Weights of a small transformer language model: biases.
MLP neurons of a small language model. Each row is named by its layer, matrix (gate and up: input weights) and neuron, and shows model dimensions 170-340. Each number is 128 + 32 x the weight over its row's rms, rounded and kept within 0 to 255. Numbers have three digits each. A neuron's up and down rows have the sign that makes its largest values positive.
A block is one neuron, or neurons of one layer that tend to fire together. Before each block is what it responds to, as a language model described it from the Wikipedia text at the highest values.

Responds to: Word pieces inside website domains after "Website:" in infobox lists (capital, rehab, rews, hartsvill); weaker on other mid-word fragments in names, numbers and table cells.
L6.gate128:053160099133148091149174125139100103123134039167093072122160114129071186134144173105098155163075070126129138136123072119120119162119127151067088092139115106088125091152102162045147093173048155169098108145128143128137090155081107143126091129153135168094214122135169167080119157115153129076175103153165132161132136173171163094124137123078151152130116151179199141156184128128148120173104144158154119035145116142087150172123154128111100132159047091137123089140140147135093112143110102109111111214209118098192133122133
L6.up128:156156097131145143139157148142147176119177116105111123074043071179111128138113155101112096162126136083143095145125074111065092185137069153120123169126105211097118156142118124145089104155140117034103178152091094139146108133125145191151098166128120103150177152172107151062058197068084117122144114131114166178137125090141178096094048140157125115130144123085122035117130129132185143137062144065153073121182149118122107102137104147178171119118161110143097082148124142150148127153150140132112155145152071119147138168123

Responds to: Mostly tokens in Indian-topic text, such as the dot in gov.in URLs, name pieces (Baruah, Subbulakshmi) and West or district before place names, plus punctuation in tables, coordinates and census percentages.
L12.gate395:115128119116114134110079155127115154136155113048077135100155177127129140107143164064121125157080098132109162187147128177137072118106156136092055157147082118140094163084094118105180117135115104122143194088151151209125113113138078117141168116097118137130096123112087096134128127168167189140158162086127130084156148148136216113143111216116136093147083126083148133128143211167151153164122067124111114145146081139128125104116152090093110076114136141083108112145202137101094132121194121171130074128168080129143168102144
L12.up395:187088158101144140114135196130152143136111109078153180069137144125122144044132120116114182117190134094102121189125163121130054162146149056076071160081118082109133081113169166129133152126091153115156155122102114140083129093132130177126145093116130087076112086116109022164125115190132103139131128128160091149115130129096123092172181152102143096151144127111106126117070142058084119102131146129132134152142118122135128147118102150157144128162125163096128200110103126130103178133079090096090104145109101166115117125172
L12.gate634:108105164184127097097144163110080165164171138095127085115158147140101100085121143134114113078122120103192090124144145104162128149121153171135128153127130149144160191175074133152132181152106109132112141107080113172119110104088113069148110162112159162131166101154113069140050198129058172143145161118147073156134088113134119119143098185052135100132141167125132132073171073136120094208132114104129170073140118134177122108171176082124141141171072111092153126143148164120075090155148125119171089074107091092161156191123
L12.up634:093120129135045159147110147105170169144127114081092123172141164099125137099128150135165127118137152149173098118112172154096086130142019123107113136162154177101159118139126125108124072149193149108064093110184129138198148144123160077108114092088124145145118144110139165072068143085140160074144099116149094131125110097169121120125137147091163131126152123143161117064132082111097128146076137107112108085165124144109079187130207089145121108186157094139163150107096121098113110139117182095109110131124110144157100125114
L12.gate640:081102114113099122145140153081094150102131078147167147068127124094080135165154200119191164130128093122202133174103171101101090101136156151115152123154142192146177123109127173105126169143133195119096152076147139124112099083085116145166110155096132164158163120173118112096146115123165152059151116171129120155153094118145149130112129126084147154185127199096121217097081154110172187177136130079105103085101152149111124134146183084142134102184083095085131135150104104217089165125137132107114069112141070142106121125137
L12.up640:115110150155119150124157141071072145143181133125110167106116169092044087155057110159126123181125058112165106123149156145058095177099194111126098129167147150147094162169102113141103148066118102138165118114130076121120139115170148141091180086115132081118148102147110128081090146138137140101126131144110147208086115111194158116144099122134139151121148142176197198126141159129187106118099126113132177093141138137112147112147140123088107111159119133088091151151162132128077095183145126127121097088127147085174108117098
L12.gate655:126055091094092188089094151056078159191123160124072082076146062139190184142145098119116077136123162119203162081135139091167192120144167159131089158153113106134177118126160155074114181099093134098089127046133153151189081039114123134088146111162119134088157160145122117044154097106131103080098063080136102150119153119127110140122106194109121152172121117120104166129164116058129098179069152147184094105098125141116128156143074135124124069143102140140135107078107187117147145113115101109153120172037172126123127082087
L12.up655:126085049120132118138126137099115172106164154082136170064105106119088140154104121115144082176147141092147152125163134122174095147147177127119118096137129141127162100132072155129146169119131124093128173134169078170147106141126190125168176125170132091147164160141162106108191151174106158123108102148100108193093137110091106135100177107164132146147118148113154126103136117130149117170091076157166105092112147102077095144144148128117152082186077187148154088102128122084138166145187068130128162086066150104137175125141

Responds to: Periods, hyphens and similar joiners inside abbreviations or compounds where the word clearly continues, e.g. e.g., op. 2, No. 8, self-control, non-anthropomorphic.
L9.gate18:180173171131130112179140139150133149076122087050146082079076120100132144147146154120119117126104127119094104144072178206148118164116186171123181162127156142122106133130086099147122125167114152146117128124099117131082098127112172188153084087146067145115128140196077097171145129169077181160069177149166140152101136150137119084147080116154124077127097142146133097168150160166105165126085104100110190145144100121067126158155129110131175113146132123122072079107127127166105080113177093126053102150128099109149152080134
L9.up18:164161126168153110082146125118146098145113147169132123168114074116130139133155145120103170145156095122132135176122115116125145123112103141189144148162116078112107107105122113161096134140094116135130142081103168091152121142096132190120130158077132156175105070113196093116079080156110128179086081101170133071084185124124081084132138147191125114069114159121152118175121149123153164120149157119105117162143155134052113106130141103126154131069181128155129086075142183135097140105130104093103103123077130059150108085153
L9.gate205:181166156082143103141112080144096117100139097207128117117142109142112096153108144096166136142091149121127151114123136123106126117108120107128123180126146124095161106136094095117084157163195146193157110100047119152101103129134132118187145090138141187141164186165141086122101060118071151083099116125141174147134146137122111234173099150117135102125137103142155081133178104103110140118179099093128088140111128160116150143111116125173156170054168132079143119115171171205150095124110116113143136116109129103093097145168
L9.up205:159118134151155133145105111139120179098107114141144126088139087171153123130134165087132153146137099156174137161115163152094195148114133112138116153142158050145123132146126096127149111121161092105116082135134133128132113105141155225102106144074095111160082125114148109154124131159145123092112204140129121139107125081132120120122154119120114094115134152112138064147112179141129120128103163090066109173169120149157176141143094116075116098110188132107116093111173136144075116104153125137080159172144118161122168162167
L9.gate345:168152088170122116142100134178169147144162110120144112128079146177086060124127159115112089146105167131112149079061082113117105144148160173165155177095132083131107112102084137132173134174123148102120143134087164126160125085112116172098069148104100143151118135074149120086136103134128128153140094110175173150098085103115104133075175142172131108135146129199158092174148140155089152102122096144057139124160130106087102081145182048173161122119175136127074086151120120196145137128137134141051073107147147121103134127131
L9.up345:090159161130145138167142160109028119098081141086170122139111232141118099137181102100089135169118118133118113124163079147173100168133172089171125103174143163132129047114129096094171120158096135067137096145155128136098149098103128079114103146126093111066165159123084129089130179139070123148110105106150147137117130127179120114097123143148109110120152105128138167108187134137120142149114162130176114073156112120143114131075108115130112126123101160112119121117133146092097109145092162172074149109134187116134127178145
L9.gate674:154159143113134090167101180155059125112099103181148062154109195103098103176154056109143122203194109114122095107153152120129111146158108161098116135108145101078157137146091112131091136150175128114187096165158161117121145097171122104112096179140142108111147126104193145142069109098109127059139171145108117114166136128126092062157081107154206059111127139155144134144201156147084107125061122124104169157185124103108143103095088104207107131124168104120158087125129125131128082140137134186140120137092138120163157148119
L9.up674:100117092158134114153112193194118135174124138143129115114082104091128109171107135120152111063166149114078107171120117172154192125139153153159119131135113110109132158152076115115159177113177164091061159129162118064156131090132090099103151144131091132199179147128156166116091118122131204095134155145099148108154138145160154051072124057090111149100123108094087156140101055153141158087144145121170173212139080139067159135115099100137141188158107188124154112176109120139144121108173102159121100115060104127096188109151

Responds to: Structural tokens in sports biographies, rosters and results tables: row-start pipes, JPN country codes, == headers, and nationality or descriptor words in name lists.
L12.gate6:129118126119090122205146139132147112057140140159174165148130184131090103150153136093124169093144087135127156113129105144093110086102120108085101140097131149154120146073193102152100102152147141123188115136128171130094117117098145122086134062106146132116179120126168161132127080097170126177115145120136169139078151123144112140156135159090151143129140179148097021193163183142134153131133134104159098102151088107120083047133179101137158147165123101122117113121139145188175034095069126163154132109108178118149124117076
L12.up6:135123148066118149153086098118086101128102106139135149072147186083134216186217085094157154121131106147105186166142115147126060095167155108067133117101185145064129178110103136108124084150178173064159127160135164184160104144118144099113105111090187146162166126169177148103142057104108178119150178149101151082162131132128089119138085141154113174124138152185102096124150131167171128107087101118151127138120129175061147114134134155135130088168108092104084105168146137131138094091118123112160122146161151176164091146102
L12.gate375:131094165159081136135096141147115205111163087109137115120159127109161057052141102128092170150158144154073146124142114122157154192138147108121141133066047087079154127109126088072177115122142137116109151073180124172100150071142125176149137117133163144141141133119135130129167104108112077089122132139104156083138154122136137082087120167128154095137163113075159078156140154124179096108139145109049128186147086140108160156098119148153162058106106114071128113141102165119114123168151150124079112069129105110117119140116
L12.up375:020140093075109158186147117161194091157134151084120089088134152160083121205107132163176122096161117144146163165160151103128183126086142140113089109111106086092103104159169058109143108103104129052137098173121137144114122107133181088132120119118104141151150128142175101149077158139042133097188103150134158170141126162094129160139130081101129179090181142088135108093121167132175107155127181109125107106160086151109145111189187104075155077125147134129073095144144124144114092099139194155175136116118102083186130118119
L12.gate648:146179154110124151186135130139155088103138107143090147140153134130062117070197103134154146150094129131059112108103094101077103107095082064142155122145172116161100141147098149118122171162151129069131108143125134152120089134098103119126125141096147132134132135076132116084134100055153136129151154151059147086064086131116128194087196110079141145137138106179106171099150139110171167173181131098133116068123088194094104129072154153143123149184099129171092149156204111137141137079129106131176168107096140139187095153113
L12.up648:121142135196163049148056144105109112103156120127118124114128144155126140054083094085137119080089147119143121116099127156131100085121128101160077157124131078128093176107129094151115055114119080179088106076143148130127107134207152131112126138118102172114148157133163136088192116116112132132156137144100146124143122148139140152138145120116179121109146091174125166101109091161158121165163076110132102085176141141037119139125143143114159103110114074111100099133177110147094128131137099160151110136164136078136156156128
L12.gate649:091115131139144132120124079134189078155097073164113106158139129134108128168150077099148126099170122152107151169108090121109072137103128116145149184081088142091091167137157189136128090117176139112174137124104168073184078108128143179143107155160104148140115155073156070121164111129164194145142105136139167126123123103120117109072180080030108095135151101206111147141125102123124151141181097157119175116074127147155058094118180233126136187121081145119130096105120127223162122111092101091124121127086085115115189135128
L12.up649:130085066093150133143092135153209117170110108125164079112120214142107134163119168135145083146123126155091112131113084115099081122123156117133155115126164115156094162198152118150179038169115112129129158141157139135123131144078137154106079215090086111155152091121112114152155080123090161127168127115179241122155153158099137156093144103143217125177112101130130134123152136179142132194167116135144071101116109172115076073121166134144150146134133186120133107164089141115135155097062048123128143186114096111176085207137

Responds to: Words in a Wikipedia article's first defining phrase after "is a/an" or a title, mostly nationality adjectives (American, Indian, British) and "song by".
L6.gate586:113163173149119116130129164160118145112184042113133140128105124111138081154107069175132158122104126093175169110139076143081172131106170161110145151101167162118095113145113097209139120082114155099170126113062164111137069156100127167145098125103137153137124133076088081157148166106102161189114075128109131162173178131145123121133174152093109175123158132097150105115187080133142075121195127123062141140138111116096113153095104108092125062131100170106153092123111122139062102135141119155149157088143158097148142128103
L6.up586:104106183221105157177146164111154129149115132111056141165131159117135108149124138128139144152140122149145163145141154136125209133126116134086119160142110187147136160152118092137113126137075170152148095173158166127149152141177133138081114140102125142117174141117078118131164163135114169176093072173111067138130139155139135177102178079061101120109152095153118131148151155145186168145185094141119122127102097147063089127136163140117142069109133122078173176181129090135157119101106086175105114115118139122100150148092